MLP neurons of a small language model. Each row is named by its layer, matrix (up: input weights) and neuron, and shows model dimensions 288-543. Each number is 500 + 40 x the weight over its row's rms, rounded and kept within 0 to 999. Numbers have three digits each.
After each neuron's rows, "fires on" lists the tokens most often at its 100 highest values on Wikipedia text that the model never trained on.

L3.up993:502475483495443514538504457560498589484520487533472465557486527473494456465496594484440538537509472512459461520503493501509529523447555432504520516531502534548534540508464440479446421436494492497518576521498487512516415518486471556462553426522470506542472449603431521524470491518616484513508505579469570456432472539532506459499522511492525448516503457498497549463461487467551497480426458544457485487532542537564502511524510457515494396635512519449523483408432530511478565517555511479487531578535501492457467494474461542504520517453456492587466545575535420530546542496482534467516502461560531451518582417575533535466472462507487493471479523503461519572466487475563532489503459549472449510519557553553529449434433523522496399501560469505497511385480479530453370493450511
fires on: " |", " with", ";", " and", "|", " by"

L3.up77:519494520578459491521473480429506577434451502485457538550508509522535464452483482491507465534502480407525538495519584565466463481512541490518505494485411557540489519505565508474470483545480475468460580462528462531480466527481551438466427523451518496518502491541469532452553535561508491475435499468458477513531508535539520508500492464503491449489570554482563465490465489518522531480514427470411479578434525461495551445526503562548472489417603514448493479532638501483524500520534558542494457501511516456424482448561530471508477546479419506443483475517493511532532515498485462536568560520500500499506493476481530544489507545477549455436476493537498533484538543452491462518483535517533479514437532539583494552533451469484552466382490425452458551481479512516458464473555509
fires on: " H", " of", " for", " on"

L3.up1468:485543542486474516505449500455498462509554459514478531479469512482498502480591576412447566566481424537527616537555524578482520547455494506464492513482487527516592549408561424520462537469499486552456500495532464580520461492539477432490524534453542521544560509451450525463488515469502460508453518489519521482459455526526494506550424482555527512516490508536514449513501454477518451414586562489461556513474434505505490438446452533478474454477530478507523550524533458492512531458447482486436564472488473499485527443465479560471503548498472484436514494510494520513478532474508474467474522560504495479466472511524479469463505526514508516473437553539497491551542492463576547520502493566500481482498459515480454446493489549507476457530474467494487524414447468623515536504406481
fires on: "o", "ing", "ian", "ou", "a", "ee"

L3.up2841:567482525525512486490442410452556522472503507439421523474504467539517488496560515497473465567513508497472498507512494478457474498485519542488526486527542473546498562506495395455473628542530519496518547520496479455502500550472564465399510485495462426514469562492399447493506459543494442518536570489471541574478459481464515502483557554484567426560534561519445581496532501514548464415467496446446541436517491530399590553514481511637485484464572428516506517553524550552508582417486525470477513495477566535398526557500449433545483602479483489507513523523520520529548465446480495496524555495452555482527515477527526493525497523538580465510532473488495554453540495548489515488443473513461476503493464529552559545471532441436492425415505459497483540541533525497553405528536509
fires on: " |", " for", " with", " For", " Ac", " of"

L3.up1760:537429471435554538508444469526501551441492521558516508563467463477478502448470448525528492484521480526510522522486498442516485495506479428489465495438465367498474496517472463540455432548536498494445433491503456515442482478524492469459483434554505510457537412421532483468520475561465446535427392479470511444499511539558440469434528477464537588497584564547524515496552560432505503428485502509517491544504500496493447539398490548520569510474540490493432443427457546552512498476487500496498466441537474552467489501467516458442540502484483458496467573485519481523466478443448522501487498480491503455450586555508491469533588501439474514574411521508557521559524488511518538443549456568477486556533483456501496552477498463474562539464519494541465564531566461429553517537525523
fires on: " ==", "==", "===", " ===", " dep"

L3.up2769:520438534493454508514499449498468437463472501579487544486497485531514518392515467470498488550515514499536532495564543466531454493516548437447476492582461443504512501526465545490494486459483593468482546460587465515504535500485531475355538490527502472494550459438483478498498424467520525526491497472432491389514505467543508524480444528464470542534558465451507532542458540512573480431471475442486481489497440529497485484497530458498413465520428566509541536444481583556467501512468519507482560486575580513563480483434436477506513508476474523564549545538554488469513444432486463460483526471520538395475510467516578397515416562511527468450482468431524525520597493539545523517485434561449500576548488433542548458501540388479466502476513452452501480458493471516599482555469500
fires on: " |", " for", " and", " of", " For", "\n"

L3.up2295:532535543564464451479471465507458558538476476496497406470562479501489452555492481498542565532521458502529539464480518495486503503530515509560544529545481500492537583386469512387508549499526494527481507532486541445408528438505472434434478455509408516517421499517430512498418529453507399489475516503451569507561465531511473560533482541459451467462538498460530514472464506559430473478498500443392444430529508493510535476491498519566443493526494543491421427465490490506512518583519508501493464507576464464449585455557534500470494514535494496549518515503495433497543549516428542435502521402468557502518551531543481578556503522515540485515480506481505579571473474492464483548542437458478570427440436511519428552492470481430454485426496518541450485541509498498480466552493473
fires on: "1", "3", "0", "2"

L3.up1875:497488500538414459421585510528475514456541434488513463463517520469528518424468455487472478504503465553476483529488531500431547544493502476556487462501462501568527516441557590468568544492475548438532559514520479533469459507491514450430493452541441499512442584477471533434483524544530512564486470569487535481491544450555563517538406526502534639517420481491513522470465487500514451504480447394486616535516477494441511447480490530504485531481499522515555472557459490564464532466483444523497582494501491454484434478546408408524610452529478465504516556457487465556480547505508430492528502464504529481527489534442493547560475511514537523487545515465542514563485505522351462441555435500450612509466468499502473486441480530527555481436534514465494508462487471544550468483579462
fires on: ";", "\n", ");", ",", "),"

L3.up2944:519510486496487525474465554498552518427527446508498460434469515505474449443511459443529568551546523521542496528433497475533547579479489426477566524587458498388455536544567479432494513445438527533489522500484498483475556557472498511468536525504501549440552520470471539486485474528548514517480515531476442516530522450478464496506513495504518530481455521491445474523464519519468515495568488512528475522479579480520556465559532488477512539531505470509536512451426524552461587502400490518502532529558569555474502517443597459587515564509549566518555474463492486528538519492505495463522557465521513407478494507572536467456498504469510561489443453450503513531511542523462478513543459558502519537488479479497545474462514507543521504524494492594490487433493487540518504478488565
fires on: " They", " are", " these", " is", " they", " this"

L3.up1424:521472586570489498429469556577525490505506510517463508553491492458464516416531421482416561501463440557476443484432440478495498460497479427470464523533512451467562487508520538492487545422518500550506524520509494525484408490470514589366473534432440519474478540483553435497493501499560501589493461568473500476488498507555553524485445512531567570534490454418482502469481527462542497492512464488512540512609447488392549509426517456481522542514458499424467468441453508509504464452387475532495513509457473517447389501542517467468558542515462522499517581582476490491560514530497556523535549483478559448542480458442571498518468511516481444508510569457486529488476475505524503511550457505530522511507407547500444511457463473512538484455520494553454512490541418502476457476462507
fires on: " |", ";", " (", "\n", " ", " which"

L3.up2816:464557488557533565426522512488416479496471482536463543536498525541491533506574479422479527499498496488499539532485487575483512515559513584546425446464431542534518491430520508436554477497486429507493552505478490516485497460486444409529461520479458428426562478396499585505503534583466547534524491508505461472501483538510563490544534472520510538515495568518497499470521548427535463492515546490418567551587476444460484524513513515532536484514463466519523428538568521468529461499452581496481576467506415467497539591520552533537477503515476477471587542483435461488463558457447551548520523547494491500411551569513506505440435506481498536401533573511500484582422516449541537484536504453481493523495467491527498472509501448517557475561440505482451487431468484470452501485498484
fires on: "\"", "'", "p", "o", "e", "a"

L3.up2720:466498492544440431446513469564561525498512501539563527505558553488494495482506459518457497549529505460410530526499531492476487435559574532414423490470500517564583521436475531493498479520531401528521499487448464488532444441517511476407496562550475530472528488482514426505485512428511484574496430531550523503544522478527511561512487526512473479563552439496519564456520464463484486502529536457476532516524557517500444491494535504572502488567537458505478485430463560531447493411487508508523517533481552493526485506487540500514542433538513492432479481544555459517493545475487461448492461485436493411453561515458475476580508476438526511483531555434513543466532544509511482471469607542453572513563510563572494573507491488478409456535571543481501561476529506515479517455544469
fires on: ",", "-", " (", " -"

L3.up2604:544501484558517438541536453433488558450487452512446549582495456451494465463489604435503506564494478466521535492512554539496498500507523516513456471503383454510491581375485444480518495498546499442547554523567508527420450556500505511525514511455497500517505530477472509528541463460559486476485521435490526530518473559522466436473517489482466504584491556502495509518487507440488472420464458469473519551488532486403580474475512473566488452500488490492514544481513476518489553499539528510440546565495554566447518477517462552440513563496430526454468462479503540582566486447463526477510480484507506443557505412549496529466456498487532562510483488545504557500517552494564497537480498459476452539496513509555506496460539475488488467420574462505496532521563475456461497458490487
fires on: " in", " of", " for", " on", " |"

L3.up1393:537511497574477516457482522485481501500541533491476506520512482460552504492542481516519536447518440547528549519551529509500468498516548443507501383528502513456565519462520593467535481513411483541492527440462477416466532408523477481453413504437423577482568487534480464461430543421495511538538474524500494538554471491554488538483474538545456584527528588528552538518496440531484474478546499460406515551517456495471471504544421474571454547473512506439457472511590539507478415389481490477549508467479512510479534522517530466501467435493458501446460428516503411490435550473456534526519536453450468504515494555442472476562475523435536504422445524478545482598451520458434521525531515474537518487493530518566504514471474563463456438470503396493507527449463455494484547457476437
fires on: ",", "1", "–", "5"

L3.up973:501483549471399501505506456525480452497513412449530545412536504482496537459509483538498489559502510533543460518480574492437420567530502512444468455522596506504494497417550562464525507438559470561524535505510495514474493486500511475451580517453448438542527486467441478496505487502498490465541472513527540417518487480429509517499453478536493565471546528505593536451486446457475454476452472525519478464520463482546529461482499499529431516545549481490496450495438547468475493460564553486518518456522541502560547510501522513539524528466503514435449513539493477437566518397490507438502483499464415481519542455396500524569560545507544556474531468496486523468474555469480500470475543477540537493554520545551548524505541510477442495473453551455512441531495395483458532556479450
fires on: " and", " |", "-", ",", " time", ");"

L3.up2975:447446466482481564507496487537572495529525540510515455588496500485408485543547500425489530505491460542494448511514497484554489361455528464470530530498394470549498498597538527461446450490522473435593558469516513533478456528525484508466490546451492527450561521479489507534499495500448410502539517563466466473548469550539507439504603500486533557584528465456499480479534572475481510464543561448486510505475476450436570553511525546533504525575580486505530504560500518539482489511461453532503530428549528521485495474415505497542540482507504546530479458489444461492515606504451506504504539462456523468458538532491553465450477442502547454474485479501489508516473488479509459541451448531587559438492444473476509502470578485472522468452509490522434542458513511550474525522442478
fires on: " to", " d", "6", " l", " z", " s"

L3.up1589:497483499498394484460524470466509541458497545552485499534526484490540447472486558475478512489513461487555480564495525429506464534479543474486529507557494457554516537533505569512519494537511488591542491483488476466463438468505545507417524539490501541522595507508460476532451506422491533475477512522435532516517499480520447520487499471595437471513513548509481594545500487548475437506553554484447535503501516512546455533506532482533449576598516485496451445524556501502485474439504470573523496502506578482513451514482572502573510490444546480498546509591461519565433505479433518557483577479515500533498531437576506471479563492495489447451487547410522490554511538481468584524474516469533510458586553467532534524449471570585462497454491447485464539453466476499483553575448461
fires on: " |", "|", "1"

L3.up2617:519473549439496471479482467470534483481504493532442531533533471538496577560565524469524517507491517431558561505528564492430471561547553506474541512431401544508487504472574489521552546532537450511482455522590480456448502479462449475457450528498446499513488578527500543464523467506505439484461565517476563458567548530614551562531430489421503478489503493443514583462464505474524472509509485472493563433531447541529527529472501484488474450455525562443429536529597446501498519473481580553482530485451499510468474474522520484515497468445516501481506532565427467542589467440482504499533503489479482554454516537460489484536515568481566472472464519518506574463476476482468495512548500540515464504528482546562553478526456505553409521517469488481483520458550546447497510423528514
fires on: " =", ".", " first", " only", " ", ")"

L3.up2434:544403486571469546466536536483501476429482489531455439453460517483433512482491547408470514524527482503507493563531492455464504525460567480479442526485461459549508503549520505405510514471483482481514503506510419592544493494478536594459554444510475576575494499438497520522453418522478556477435491502435503460536557518573479567485508520483444514611560555429431468512483530445455491487476501508494520548505439482496454525583511471542474457522516516437582492493490512511482500505451615547486487537512460499497572523502486512571544542516518469533482514561509481551491511421477540467583537501523536515500493399505556483538503422526486483546472566399491508520518493558497526496525466508453541565534458508562487461512446554491447464504498405546466479510520462447623520509411502
fires on: " |", "===", "\n", "=="

L3.up2793:446517473507455444502469480563534554501486515419472508446535586503397486490502566487537528537477470436472491477498484496443499492516503503451561502528417436487497526485494537409570523494496513441542505527548521511444507479437504437374449461497474569473568500495487466476457515560523471462506527495459524525489452478452526547530518528521560460508439528416438479543452544489510464452420423471474554470508496474551444488480568516530439487550486505528566487451477468484583439488532444542473517486553536438494512460477469469564582588512508486544494534589584480472510459515472551494507565496438531476551509506525537466463487477467589532448448476539569507476503501460453470439458477502445525534495533415537482535444510482491486497478509497465431496445554549429496536519421530
fires on: " |", " /", "″", ",", ":"

L3.up2178:429421517528488526503551427421545520436503546483556544475473535546517535451568487546527492542533442486572499465529519448514526520529566477579568409484459478468525584480500471539458521546546514461434537465517453543496519469504484571485437542561484504492460527481494518523529488601466459530501545510487601501536488571527507456533482528520563500549465499514521518496438511466502482434474461523469490517495446437480520503474464498497477431476473507487378424501532533539540456482474483549478472484527443513435489471461476442527523482560483545477434528458473489473464562471482480460540514494473504522497506486484509538564511501504514453513491518447520466492502484459431572506606518596494479593561465540531488476456611449500488530462489481509466558522535473524535509470508547
fires on: "===", " ===", " \"", "\n", "=="

L3.up3050:457527467536471471461506514482498546523434463460435545560488453507561465555469503491530484517532438514565582579506509497523530467474515521502503510514428488503483614503465489431516480528490512486553544525490528401445530471466484510514450489482463545518531450551475523466546491487441472442485512476468532487480500549461462499550469544452555482475551535516483526508537442534467480496500432468468502501473515564560461536435521533575445538497544545474486450527549546488544461538551505488503503518524494514484522498566470519543524555521542484547535473473525503575600556491453456538526539523515558528561506539511466483557469467533507515525547570513529535540488461493468471559460491456566490518465507470523447474528517515463447506511444531583485467495490516447473570430554437
fires on: " which", " Academy", "P"

L3.up2215:519507484519549526500458475549496486471526513522462513467533575545515468549498467507510515507501459438520452494511518448466583452489504519497513428440544529537554515460546497432533456478469442475567594539505480508500519420435452487495535450457454486469580463436447488458474436512568520483475500534464551530499498495491525457474536530476506564473449497462521429552551493372556509439482461475446530420606481459486549515551515558500503489583436435453558522511450560423478453477524473521440459518509453539555535502451454456538522483443511486515556546507489445585481551540457527472563543534532473519489502560578486482450515482524544488419499510504523573522428511475494560574524509501457493439472490411538495513446588542471509443488483410535388545452468492499529432533498442
fires on: "\n"

L3.up785:485491491511459481452542457511420464506454473515511509554506514532521451516575553493542503545550502535488529557530525544501476556536471452459552452525456534468547527488506512433487451515453478469535557534579545452431560453516486432426411496463501549455465466502476522477504461547546516479553455518544454509547574547502451554550434583512471490456485603473484518440492497497537474482527457496449513492505438489501543497442443509564429479545489556456513394524500537431453511472528471613497533479485474513487471477550440488469454487537386532514504464495462462561541560541509553455536546491499530451466493430547479541491433534485542512463506519498492522572520489549484496514488501450466422466462485533457482511506452489537461415469431477491452558478491498485546474591453506
fires on: " ", "2", "1", "0", "5", "6"

L3.up2717:529502481515512523539584445463468500508504548546476471503480537434515440462438488497435542505521489493516417482499560474519575477486492530446499582504467405537468513525514457453499443426474490482520541578435479541444460471538448523457427465519533573452508517473524458458478489506458525509454481520466517426521486444548444537451501513560562529522554471494512496464457532500462496472508550492512529519567511494419490558425525553607530426513531510572505475445472448593545503473532531447504564473531497518478456486463539474457580464593461491510469574487499582487415539525469528543541535478474512435480466512536495491595524486458440523505451562541608520495540456508460526552508524510440494604514490494587552535444483429482474484460491506518495540515481485540509469506553480
fires on: "\"", " |", "\n", " (", "\","

L3.up3000:462473528545522551464515504452572458491532553497430519505528495450469471456556453483582482471545477528473499537419547450460487504492527511528464490473383407488531569517489440491436520474498436530495512519492511498514531457525472458525444536494454535519520497487434487482449493495513413473488470451468515483515452535486432536522536518500520488566590510517536509473492557377571506487482445589497447536531524491456488536465517629498535534488574513463480471442537535553499500434478516514460516563516434580591481503430499478535510534522506480449527510503491417505481477448488480592541469518473512531451544470496466487545449508485447569445465550480500497599546497445490523445459533525454468516567552472525529529498493506481438460568531544421485623506561474452467556532518484
fires on: "-", "==", "e", "o", "==="

L3.up1752:489432515469498555491567532405535582473486437547530521472468453500528469461505514452500504548526492478549526492497457515512478485461637441513527564537454483541451481566538528492527444487453473479444447453564468495482402487473526556408469439482469587534549378523552515510538489475496516498492477490465520527508530501552476502479577384549440518512500541445425540579432523504423477519497540559511542410476534447492534591509520493482428499546558458492442465481473522547564442475551478565483462450526585534528519556484461454494508503508575496511515476555449559471481489475462514447520522525452583510468420479520498506580528499509490532499504569449517526510590525502477519548507474542410520528550552486519504564516503472451425426515514472463489519500520481487479516445462494
fires on: " |", " (", " =", " a", " born", "|"

L3.up2972:529451500535481459482497457545490470489539487565550467541488499439534461424499499402509464462493482465493500507470496460495511492473522506480462447554508533457480498538573487461525530461453524524500586514507447521502499498461490450533523499512505579459505530500458517493500495487500503495457486452482560459452545516511547502503490432541495517476411489468550514524502507445517488502528491463456545396493481420543531518529499540512517511537500436482560491502457480414536600456517533569464520498500480536483534591521511500508550623517481527535558499499457532471481585494546476471538550558456457491539476477523511472476489503522587531468474541470577536529478461502469511444490550526510499492455414410491492519500556518523556503523485534489465466429519518476540525521526490
fires on: "\n", "-", " The", " said", " There"

L3.up2836:523529532566470480511450462469590545509525542456414534496562502522449472516489520384486524554495486538527442552492489462391504530472515441466555472513513533573565500536497466501485566395517529471527551452521560539472534559494503489492516438514502452482478519557486508505497452551470478559519523440502528546491462470452485476491492492508483489526484519499589478487504543476482519486489439470521565544532519383452483465490507449519504472521513500418529477557451531524523520465506477505509464443518465527504456473490527454501420529462486498484543511495442534526533536483529510381526514545513519488552513450528561509434481472560509485440504517492501492573541552537552479492503479552533523468452476585496483522459569470510481441465501443492533563446556546495512540444438522
fires on: " of", " from", " by", " ", " and"

L3.up2714:546447535558500450462489498514513466459542510543460537539480494496499529491582437458496584505534489536542510532472452450481516509535519476474517520518548507548523514458501526458493553468472569451520536499503460481458488438489531523487453466471538516488527439491483483498494468443468582485509451545436559508517498441507502543476409570519544519465462491526438480543470431399571514502513524545531511455562477507512581453514576479483506515526454470488499581480399560608416505469510512538445554443584482495438518523493452423475473447490545511450449486466520466584462509502472494398530519589530503452482492483466481502516476453484525510579524481516511500482481522536403477465507483538465459420458384482517478463487494532520429462574537439521503513511501489486546414596477512
fires on: "\n", ":", " meaning", "ute"

L3.up1235:525477459486463527561528511534461421484474400525515476482494464470477507464545575478494493531505496533463458475541476401486417578467537534533483537450509427523502553542495541481542493554469542515520490558516519548482521506492509460479458528499512478462456487525430489518491456527550508531513484470530501384536480480533508538474547517496590560549564548513442555508533510502471493461494490502494511478531485477417515525465520509563420464583503512496462422512513444530546516417516537505504541504547418506469505452393488468504552582461499574491527521582512528437494498496455475519534584501513615529549462463498496468504529497501489443518455564532478538461511487530533530436489500473512539565489580440577492542521424538424502424435453524474438633453560516437545474550463533
fires on: " his", " for", " with", " its"

L3.up2471:428522503421421462483442496466571489506539424545523530483547472472480451483442459447450518502530519570548483506420458488503474474515433481530461531572447505481468567553573464442495480482470546529505470498528568515490598488487514463471504482501477500473491465514471573496531408452525459520521485508473541540474538480524570525417501478483560483470510480497416522516539575536510495493470553426518516525522529512523487531553526478447474533613515488470555545457424513529484484538496497456539491470517524534551458433498478534575543517561561483575545513522573516533558529509512425477556573522435542468511503485553493493530520515521499509500483542511509521557570485463539505412465456555518497504407512505541598484486491450505551440480540435492526502455521516538544478455481498
fires on: " these", " These", " also", " They", "|", " his"

L3.up384:528527513516518465452535572456557481452523534498499508580525475491509544449472548517461452543517470468543520493499583493495477456554580549483479527432433445526538485540499449469545538472491466516492512484554486544555457416545536525520423500515502584484544560460561484496562461505421496572508516487446602437526465527519440493432490470534461501522492516439525531497367516560506482446499484478471497501522499526510532540490517562546459538514547570520554437466503472540503462433475475516488468477495552522567452536576538542580574431471522471417515533510478543525492571405514501546558510547470477524491505541553596525549506390395497506523454555413510499479537563522481516512506558565513547549530489515592489500528460488488428494505511496469497479547491482533498550448529525
fires on: " ", " (", " ["

L3.up2347:489400534423444501497457566556515509465500485563586470590525464549536525549477537491521471634464539537479461483489546483503487485498514542425466449514455496510466514486500459555510506487456548494444502507551445561457440431535420576382499451416452515573504493546541525501477500574504513409506467529425527414508508500450521489481518505528541525523510494476455487528429486410512476480513465442502461437506535506507449479467552528534486464564507454442509525461478532491491509487468493515510560429507584517513514425491546453477454502479472560514506535510531471519437549536461463452493505427536509559558472448544513515518514544442566503520523541511455525550479548514558493452454441581500488521524534420546537512499458468515557499426548525475457561493572453498535477518482531
fires on: "ed", " and", " of", " /", " by"

L3.up1559:412466515454477530574537522494509516450513399513483534422511492510459523544557460461475534530508479478616525499512534504469467489455557522488559461532465487529468543449490503476488463470456460474532522486494528519437494509515515436362518497456499435524498467514460498531513463555506506482480494503461509504445495521477582477490416549575545466609508497499523545490466555500511506484492545476444542553509445465547502498453495527533462491578508444552425582477462496437531421516545522467499451450503510471430521444493509505455488573483479541536537510545492442489532489550483539489549460437446520445506561493464584510524566476520557424482490426542518603476571522446468538529382502486454458571513480415515475463452518403392590531485543473510488504477472495440497479557513529
fires on: " as", " |", " /", " de"

L3.up263:556492527484453503453475566471463548424547482501464528520482478436478520460508457481486476551521488525468502519516587508495519578460509524497469462445477468589564518504526492474499516379530529485489507528495502537490411462524535492452528454513491513447521521474527510401512526428521539534519506546500549416478566487588479520484501434494490575521501507489476580492451447461477516477458452449456510534547446434521487493455497478499489466401532486466463547526460543524428555457427529462517617494566462467510465489527465477503632472563512505400523541527511529503492482506487468472520549500509512460526450534406484511526501506520557531470487529561476496530492453519532497455485431527544551566460496558552450498436514498519458486483459530513492423508489534489483438499515387
fires on: ";", ");", ",", ".", "),", " while"

L3.up2505:470503564493443419432464464504474536520484511453507477503497526493458486483496520447502531521500497523456524447510518551429488489488500484503534517497516457518507580456491530439459529508550560506517553587545454483458518504522436451418491560449464535498502528510435495484431482554553507464563514517505472486490516459569465577550488572542556493489485491415495511476576510453474474464538488512449521550568446530502469554470564468527471532498482433478515466469517477475517510465456469521496517492482516533542480493501480515415513573460489554517492521488565516506505566552530472444529520414539573473639574498545543387536519530518533504471455469503530529497497468489483509481475478442439448472467528465477453525425560529497443497474450472522400471539485519530477499517450457
fires on: " |", "9", "7", "2", "6", "8"

L3.up1692:505452538461523555542430410485461514509498333470529487546520460495480524523527540431426536512521476557506457522538550521468461506543508457466537489489410507553423515496568514515504479453562445443591481475465467508527492546514496508535528548493540487510479595480533551536411472471506413477524465447510498464523473543460559470464497478465535522576521470498521485469511444527498503494521387413518520484520525443496522381440562505517487429540573433497442544500495546482498501496574475509596448535453457492580490433424553499449499543482483518452555533499451554440513522412473525505543435522542501529538525464444513491463439488508578499528455472528492568507537554483492507491477501442474480489537432519489510512496503524508515430443453509486509508528472562464478504476473467
fires on: "-", " by", " and", " of", " China"

L3.up1645:528512520562527495454479438498505404493549443543534514506467506459551509486538466486522569469481489502481431563529467453488551466559571414527459467526546521543495501497587480481551512471455479486517477495559481525517484483483466544515506499407482456528554510503440532487527482549517497487467467551565530516484445540482528480483512560568500526533495444483431424453424507455507457491527472495456503488586491486480587482577509530443524476511497502490505508533462578545548499503538495468463593586476481529470517547450539499552482476508499591475462421522454499567509492475505486506520542499514504537485488512458534541519494520490536461502578507499531476479475466484492593449512535459522485504454422457540488499506512534564465473498522457508464451490513446527539453453538589
fires on: "\n"

L3.up2992:591529550501416471479519505514448475459511503481448506552549629450535468505557485498520565476522512513536525598484529473438527500486494414406467531512522543530519505512471527512463427502460579546502537475523465565516491530494529483523515433463478498456552416539549545481450518441534460503470494550484481527487513461524520500552516577483477471483486504624499494518439412482519494424430455477478471451597505509534529556511521584494494464625491465532443486546522467501512486419496473568524541475571446567480501518485441539561559513498503599469470508505503421497406486524462575463525513501522505543499515488518474478520509510523532519485479518517456538533457569547448524497527525506489489448430548532544467489524476570526458455500551552570438463463468516523437463609476495
fires on: ";", ":", " |", "2", "1"

L3.up2423:496443545464477525516448487495487483509485503572543484540467458532455466541637549471577585529498521532533565583554581475515488538533618474431596537479454513459502515438540481507506493492482488530530572553557537465490509487520433504462491511463481418490475494496460506530491473535501445525530484511418554510556457542597480508440516607556523496575518393465479542480456560455550499436468543530510510538478422483512522533434537538479533462548466499511444502508478475511495463508482476500483488449458506466491460571439439504504513525497496543541508492502516434590500546572442510434525465507518535526564572440481513537541470572453535464522485454518465538469466535529464519526421513430488433426463486478562546530502502432489559520508504429431414515495494536424507486550493502
fires on: "-", ".", " |", ";", " st", " "

L3.up1647:519449508492448464498584529454474458477479454559555490540474517534500513475480469500552494518550471543484559490395555464462480482480497478420527545522419477520446443556466514520516456490509509468527517496549495455453459484518497463526510473458502494488516459528519482526538446506555531514570484526520536441402494455553487425444476479555507572511524536456584513606528485467516468462496501499476480488560493519566488516502502530552424488504544516501547501518451547460483525489540447499460493442531523533544428584480475422470473522504501594522543495533512477557453510459491529473515513467483576486486543457420503533453451486468490468505431441498530509501566478484519524497521460482496470480490491462518472532474525482487585409435544550458441625475573539495491491553426519
fires on: " of", " by", ":", " for", " |"

L3.up1190:508487489565506562488544503560517500485534556554492443497497557481487511512561535480505538531515487480448504564546519539504528498505530448422515508468458533455517532440439573477512509520500483483543534522511471445431392438519500569385490498461536591517532475458515447472447486522554491505485490525440488463584490481617483499463493547443542483560540561400465447570528518507493465476512507474476581510592484544559486462536514499480504541527501546486533474515466575499478464429494544560517557473459492480455509473467456469497593492556553479546540547589487536549463527506455553534543473480572536515425534468569446440478546505524529462500553483472488530529527487484550504548509553439523474491604473454510540535464496495493485498474446405546435502527511485434461557561486460
fires on: "\n", " not", " |"

L3.up2589:514475539538425492504548503412564532418512489514474558464487448440566510468508505544457452541561470468563520537455469512484482496538492421458507458446432577467514504471541482458458486467466515496501548519572449432471478477522519496498452533560501546519448473482468486559544497463465444439538542499513536491501506497455475442531507604516505502514534543466458500501521430468435477498427458526513474506501494497491477522574542552504507489418495469462454492502474473517480524375460557516518565621503522535518530508452432538544486583553541515447473483549480457514440491460465474474548496506494510519464478517470501446607551530487569552514563507437564560558545465567535525439572516504464423454530491579540525485536469516521491479477479493514454470505501528407573566555515518
fires on: " ===", "===", "==", " Un", " ==", ")==="

L3.up1239:528467501561487548459490504561499521504534515500521561540504521521473489531593455469497528550457477501533573502481554528535486478577556497461490515470454440565531533493563475515504491471515531512511576486453458464539467480516477508489468525480470516462541475496487487579475475495475554527475483501504528520444419525501513464489430541456474540552547478453544525525459529448519471463475496531452517523532524443521545515509484509461503490515474523534472413552492488521494519411497437564530526510491523527558497523450461414533466462497455549515452485481452472565437537538509530463554524511570489482486452441546511526456530496433518445507524544459517510529549482414428515572427534542488481504562511514557437511484526458477542545450485520470442535466546507492530458526563524
fires on: " ===", "===", ":", " with", " (", " ===="

L3.up2814:535517546481477514476529434498456498469511505497561584563536505548524489493548446481463538535551484453478515465548602529513498516476667535450569472482489541545603466518522513471513521443509512484545551498564497482460433536502463486414521402407481413470542444455485455531476479533518489479500522500498542559502475568553513510525499519511507498479477518505531498493496511474513497476516466518526539485567432458493548544528538533452516514546446448481526521555413475477534530462482510572550534460544527493439478549493498528487512473546467472541506566562486551516526533505508520495476473492552568452497561522515498468466451571520530483483521531486466492527454535495553520570487488511530450451526491441534537441470574538535510480497439465505383486465530513487570415560586502
fires on: "\n", " ", " (", " ex", " not", "-"

L3.up2040:475489494582412524479469472486485485474471426497437498551571544439569437451475494439446534547503470556493527527496438543499510511447537521506418477529486490545502450485511504500510458524528430540529472536482543511460514487562482561480452506419450508472589412569499537488485527498538546477501505583450495466445515522504489489498401527480546513500558536460442467504569425447464499503539479427502529532538499520498554514487489545433439536463472480506474479595509562511484520547494487495556579507503433482527480479520487526566489558472524559542408465473619537500613562524529585476518558546446597528509489559446529478502501532516503478464404585515456492515487434439513553528479529439486484466478563507497541442530455525438476451520481562599498455472499522471495476521464467
fires on: " which", "g", " it", " be"